{
  "n_layer": 22,
  "d_model": 448,
  "n_head": 5,
  "n_kv_head": 5,
  "head_dim": 64,
  "d_mlp": 1216,
  "vocab_size": 31906,
  "activation": "swiglu",
  "norm": "rmsnorm",
  "norm_place": "pre",
  "norm_eps": 1e-06,
  "positions": "rope",
  "rope_base": 10000.0,
  "rope_fraction": 1.0,
  "qk_norm": false,
  "attn_scale": 0.125,
  "bias": "none",
  "tie_embeddings": false,
  "parallel_block": false,
  "init": "normal",
  "init_std_qkv": 0.0199,
  "init_std_o": 0.0,
  "init_std_up": 0.0199,
  "init_std_down": 0.0,
  "optimizer": "muon",
  "lr": 0.0077,
  "lr_mult_o": 2.0,
  "lr_mult_up": 0.802,
  "lr_mult_down": 3.0,
  "beta1": 0.95,
  "lr_head": 0.00496,
  "grad_clip": 1.0,
  "warmup_steps": 200,
  "schedule": "wsd",
  "decay_fraction": 0.856,
  "decay_shape": "sqrt",
  "final_lr_fraction": 0.1,
  "batch_tokens": 65536,
  "seq_len": 512,
  "doc_mask": true,
  "z_loss": 0.0001,
  "train_tokens": 672500000,
  "steps": 10262,
  "dataset": "wikipedia_en"
}
MLP neurons of a small language model. Each row is named by its layer, matrix (gate and up: input weights) and neuron, and shows model dimensions 240-367. Each number is 128 + 24 x the weight over its row's rms, rounded and kept within 0 to 255. Numbers have three digits each. A neuron's up and down rows have the sign that makes its largest values positive.
After each neuron's rows, "fires in" lists the words (lower case) most often at its 100 highest values on Wikipedia text that the model never trained on.

L6.gate64:179131169119112155143147134153187162156118108135111146144132106079135080096145138099155100135116155154095122116124147138096139089140136126143155141113133098116114160114123145164167123158090111122122143131134169121148119117114132127082107120091085124115110150148160107168135100144123127159088121117116144150124112144092157080152114116132107063143128137129098135126129113138146097151103
L6.up64:165104165124100142127101110149144101113092068107103142139126085086135134108149122116124127153141130113121133130119164115136138111132128116153084137114146099112105139120120121160169068198101112127125159129124132132128110139142163141079112154122114127141153164115163163141094119141105161135151132084131130153095089134142127142177133150146104110132099093103146196140073112093140076137148
fires in: "to", "in", "for", "help"

L6.gate990:133137113086092107100120128150154128129089104119122117129157106174092134147129103142117134157183127151102104149150127098150167153128101148171150153205147110116111112188136133121076141113118113113122152129123113109125148119134112142132115112091118114111116159159121135050122150137155163166141124127165134181175155135152142102119129088168123149114109094143135118115104142129154128111145
L6.up990:100158135132105171106139108148135138118104093110121102112091090107126136111098060106101137174139100083098136071147124182118111141131083109167126161148123104110109125115127166129080136149115113115091090143148123157162148136139131155082143165111139088107116121104098097101129150165085152161153125088129146147134107115147147128130140083138135126134101130163145122122108150102133105155161
fires in: "town", "date", "1", "0", "city", "summer"

L16.gate147:165108110091098118120125147139130152134134144109145145143142142163166131094126137124153123133144091161120108134130124135131118127117099108125118078149131136121123114137136137090144134088157127143094132119109157133098154135094171126131177141109109139145066107115160096112121129110126110106077133101088133110150160104140112134106101142117168113123094131101110163123139094106128138120148
L16.up147:129166136129142102108159135146099154081154119147117156163130123124172149097148108131085117124124118151125142122120111117102123130126134172130079125141104152140150159131095175123115153166133137112133144104117170110147131151155152117129149139156128130122125099121103099145099122103151156176122119121088151109138119122103089148129142148137180115098109134099156130146176184103133086116120
fires in: "a", "an"

L16.gate1138:169102132107096140124051128109144128139099131107129133143126172119137129121132103093131131118115120073127138166115149119123119080111117150105124138101148158106102133147131099167146101145135118133110114145134083083113104127120127133179101151145110140095133116147099114127130138188113149084161139105125117134155143114090156138067135154098133124128131105129151142141128137122121137149128
L16.up1138:153136143105149123118161119091163136129155126127124130141168118121163124109162085103161143129074102153135160150096141120160121098139147144139119152113102131111059168130139149141120158142154087117102187137125133100125098116135117119164124170140160111111104148160109141161125131142121110130166146101122131097170138130112149133123121169161146154139144112097153147084146106101113092141125
fires in: "s", "in", "0"

L16.gate784:095130143109126097138133136112114154159139131156130155111172123135151117122137138126113127171139105143137129139121105130106131116093115134164118112112144120115117155145149147133130150128139169140142120120112115176119138147125139140157113115126103111135151134108137121149145099139076131115120122179105129097130154106184124100089098094127159149121163170172167138137118088134141139146124
L16.up784:183140110143119135120092162129111164144153120122121120110138153148143161137148149116160135078099143148111124167157116114111142142103168146168153141080179138152176137137115105123155141111094125121124107131160152091121129102079158143134136085156107127116140162142107115140130109118103115105151125105121130129155164130153129121126126066112118101107162112135094129132143129130154099138138
fires in: "s", "his", "two", "2nd", "four", "30"

L6.gate23:169168138162116142155132107101157147133115120105113141141155105146080112126167176107123090155150154152203115121118182135133141089136107134140150142132106105091151145145099131127132145168073117125176102130147094146101112139157137160141142093126140114172090131127119109143121069105100124152141070132138179147159110128097137157132173125152146102102120145084116089137109128102118169184119
L6.up23:156137192114157139134135121154132138161097090121088124114113066117122146099168122088120123128178122097160104124114160133129144148100090128133118132130096140151143148082155130150158102162141119138187122120135161130163077142126126107146120128154151121124126129104124135110135124133129096186162117078151145142070150156146151132144125109125162083107134139165094130139100097134166071132128
fires in: "to", "help", "helped", "that"

L17.gate643:144144170141127116148123106117118106161132159139087129132110114115137153114083085129158132110115185140132134112159152140128134132136139157131160139132141145137148151140128126110127106091126118112134097147069126108132158140120110116082122135102125178127124094087158103097131089180114105118141133098116117151121107150120124130166123135069137101123090103111141152127128092178156119123109
L17.up643:118134174065114145123101106136141116161099172141096158125130126127147125144125091129110138145138141103131146131088158133153149107117107140155161144092143134128130157173119131139165195092150168109121121158117168141129160137145107144102116100141143140152104088170126116139132134146129115114140148162150112135131120159117156066167154143110107103109101124131104148109133088130126084156119
fires in: "to", "at", "his", "ended", "regular", "not"

L13.gate574:153158178124111096114129097169140135144112074097116119140158137132135099109103121128119145135145167136091113170117146136084144071092113146091097111138098134128114126127151160158109072134140184124090149108111129149149092103108125156126142191107112152109146110179102117157144125101119140152139134107126125102159113156113121140127126128158116092130142135123145173144153158162120142158125
L13.up574:107152161126084123147127163167154161159120090121100139145148140137115140115113133146163153113129145109131123134129079151121129113124111120136093109142135091145115154124106114094100131124131128130125113092113122128143119117107164151136110172095113133112105163135126169143145130117117133109108088094107123097150100141174167105110083105119129172095119100094116132107106115107097125076175
fires in: "in", "3", "at"

L6.gate954:116143137099090102141134132132155117143099166154125135134150115170117170175089160138088103126106090140142135112151083108132109109132139129130142176103125154116104096125104115151129147169135133124139149114122114123122101116156187164116126080131108139130123119182100140130122138138121153106153100136139102073123102138106108099115110157126097127138124096142104125109118159164143108107119
L6.up954:159146119136131134156145124108117115116186180152120108133144112119108180175078175117097137107095130136125151150125084090111103143124143141158133159097114208131139160137151140130088113139161127134126115128099139101106097124124159135145144099127092142115151141167085131160132148093108119114105116117128152118124097143120146134117156138145112109152143116126120142125133137161109152087102
fires in: "to", "of", "for", "as"

L16.gate170:126180134148131109103148132127112052138150166108155140135144118136118167085112152133150094154096140110109096161140073116154089140157129133106138135068120115104127160137128115112136127132113114098124133112154125138100120116153152152134136123107178115154158123134134145135125107169169147111141118145089142117177122153103130132093137118101129149101119090128095095158186103129131168129106
L16.up170:105136111125133106148099144163128148171146150149165177134120108134125106106130181159105111182129141130134160109139103094111112152168133134164184132111145095131120116106156145122117124164094128127116144132138150137096165107170112160082137146119129156124133160151106123145172140095149142094154151136109118057156128105094152088150107113107092148117127114130117170145142172171198142139096
fires in: "as", "appointed", "of", "to", "became"

L13.gate168:113118097094105142157121123117102138125161121134091146143167138107122168089111113118138149137145167164122158151108047055160121121128142117131107116128128139146158111122124138134114154132085111153156111112102160133109152113117103140132080114133159136118133119176182057122109119146089142115161097127096115110117146109111096116102101120092121118099131102106113122114132129119102120113140
L13.up168:162177151143133130122145158080099102116106114138114150100136134151152175136148153095142093098125160179127141096139096113080130153139124119137109050113130117114146088085097183112106132091140153103169112101130116134110113143167131114153108133134129121122171136118151111081105154096140158157094105126160111094144159168118080108099130121143121097072133146163125155112099113110141128100107
fires in: "first", "his", "their", "second", "eldest", "s"

L14.gate471:125109122136068124117093101139062122114112154120148160108137094151110149152140136122128095125120125113133154145101141110093091135142113112093128089109126147167113149140134155126128153094104137094090116088113106122169067154133107125131169140094146144138163134157159143148150138080148076154129135096131094095117150097126148127103113091101103145094117124133137109110134095104088117126121
L14.up471:157153144096075112146170123120127111141099147140095110143087065131166152117129134127152119160148166094064118105151140163113133134140153118133117110142126166143096187152138154122127072149166094156123124089158144074127123146175122102144147124154114129108116126094135109124138170136149103087106162161079138145103122099152138152127171106096146133104114173139119146170142132062109149104157
fires in: "of", "for", "and", "from", "in"

L18.gate1062:127110141128086102159162124132101132150106186132154112121149153115144165141124124148121159132126137115166161161120105082187125103089155116115100137107133086099151115103118098117131137120153112111132117127140118182137119168130128153108117124104134111114160149205129139125110136134132149105133122090109131106116165107100146158085129117141065137162138103152098103134125128105115105151094
L18.up1062:124128081124167067150117132116138143151115220136125130142112117068128120143099128108098104170154137143175118178103113124161104133105159149075157099182147154071136110152132123129147115120128082120111194153159139122084155153107124147138154153122115138184179116127118148147090130134145094097123144136143079130164154138127099152141103178114143154120145114148102165153120130126139160141155
fires in: "the", "as", "to", "served"

L14.gate955:131173133141069114122189084146163124128146053142155107131119113113122133111137126172156158185148121153136125148090137113153132150119156115135096152108127118115133129179126138129118148121127146056071135126092099121118123109128137116167108119096151130135121141141135143100142148143133116105151142103112120163218118139130123169130108166142153124145140154102146145110116170116102149117081
L14.up955:151143139124093135136160164133135122125135144157131118143099107114127144167146086142127153124134173138131154167121124106115142139109145209092108142126131154143120156102117113118114131145147142146151163129190154106110162119148135103153123152158116160138114154148099120118108084173097112135138091119122099159105132170110109129156100140123134147159104144139123085124120142095126103092141
fires in: "at", "in", "by"

L16.gate761:107131100098102096130145105129116105091168134136153112115147147144122135106128118101061137130134112143098146146163103126106131142090163140118140109113110092082162147150095108138121130164083150131147126145124117175119091152128128122142156116121184151194162182155122136103072098142139144092159153146135109177132142088168101108098139088086110081111135150134129135133160075159146137167139
L16.up761:145150111164139111120128139125097097111134082101140140165111124136135152113129135126125094117147168152127146099115114127122109143125150124135131106088099137138183108145107093127144126127106137090117117110140108136073178126136128090148106108139117124166116146141128122147130139131124137103108105121142109169126132122122070140094153116125144102126160166141142147144104157133147144173125
fires in: "the", "s"

L13.gate285:141092131122084083155114138114166145111116119132164141157126095145116165138195118145099094107090119133125124154177090123097132134099113140153123108084089130129130148097103137157162118121123139118149145146112153150166107130107168134151115207126135134093136109126184152082133147112147138121144145113075148178133129117103072136141142145172160095122095123120097107093132074138149115172133
L13.up285:150106164096107148165130130104127126124117092094113110105118118143131127115110156104093118155109102107142112131100114138156156099132112162100144147118163105107128131137113136191148164139155144109122179106102160096134111108130178175101135134085094125139168115123145093179158107133125097105129111136116149099120107106136123161156105106174120147134067166123151112125102140161125135091141
fires in: "in", "with", "from", "by", "of", "at"

L13.gate1093:108139145116095149117096160104115124120073130114155111086094124149129163133129163150120131110172214106100133116134100113096128155131138129117096113130143107106064144101140106145153145103117119128119181120085140118152137148100157113151150142117124126126162163138143077103129101115093127123118070109162155101116103151147124134135164120127164142097135135122108112121105095126092127125139
L13.up1093:146123187121106149136117134137146136125118163143108115103134092136135112160131151112156108132108157129144095117134142133135123113154120065118118101140129126130096146110108096093092105185182120126134090104135175180107139153151138160100103121098109098121167122115128126086126106079143112122162128103114126130112158118148130153106113078176108090124115147177103135120120124180091163098196
fires in: "of", "from", "by", "a", "st"

L14.gate213:114166134115131123137147114166124113074156108166132112130130156113151102128088111139120147177148121168185089151133135156108119179086116114110123168105141144093123129113124154158093132121121116153123180133155136114185131075162107099108098138139109121150120123132107151127110154176097118151107096124126152150121126081145122076187075159149123118161110122116136107167158098099104110114116
L14.up213:117133109150197103142136074081104115099150107143101144107151119099162118131146153137184142109131138138117123157075096133112150158093052123088147166120092091117173115127107096138124116110117119104114156121129146161161145113129143122126122170107121132178163153083114100107127165116119139144137093104174097131119140130118080138136129149132146148080162137166122129132100124115149160134120
fires in: "a"

L14.gate972:149136129141136159120126155104093122111163102082144133149155097122138094137147124149106138154147132128168142136129152133139150149156198089125153117172160138126157130143156107170093133128127101066094130143149166157155118124110110185143101149123130128123132090124079142118090101071147130129136155126142133135111104120140091087155097133114139130135125128160163076105106155113149103154122
L14.up972:108093114101114129138081110130130124136133176095127163146126152147188149132138124164090120120140129144114110119154185152149131161136099149141096111137136136128118134153132126157083086149205110160129141123098117141146141161140123144177133159170119125089120113132137106144086133142141101138150100133145161134111194118150118101111129130140139121141112089113127125135128106126101151191110
fires in: "a", "as", "an", "with", "full", "post"

L14.gate989:133131143124148148134084151123123130135128182129094150145146111106060106144117110194125091111120078127094123090119124115122116132143110162159100151125139151134098108162138142170084150138156106123121132152138139174141110151126121115116128096139125113061139149090140121170101120111101084132094110110131115150140094155133174124112111131084136174159122152103121151139114127117129117163125
L14.up989:128134139063137135085092107105140120118159101122134110132143100159099138091157162087062163143096122112140177127142130148153156133088135106127127144147146115110137108118173151138109108143143115096141132178091110150103094123139150150137137130148127111106131131088194127116135104111101135125136138133098098132148122171172150140124101132118118101076126140120181101111118099108131131115118
fires in: "his", "after", "following", "her", "over", "an"

L16.gate321:116117121116098155104138135165147166150126089143093130119167140167122139107107119124134129128150108125144124137084137127132153144103134094099127115206139127115109111120126106151116170145144117116131135090108130141130167137187126091094180132088108113126133070144087098131154148113109147126090125113115108133167108097120119115179094152132105134147131109127142143098128108067172119105123
L16.up321:094137154147136114142115121132148200130108131117128101101113111068170092186160166148134138087131119148106112169126166157176118097103107113122116135084094095141112086119120136114071103150132115137092152097151109106141124169107164143109160147129130120108119148134144118125109115154100152147164151091117137118133120093126160137139127138124171149118090133128114093113113113138097100101149
fires in: "a", "an", "1"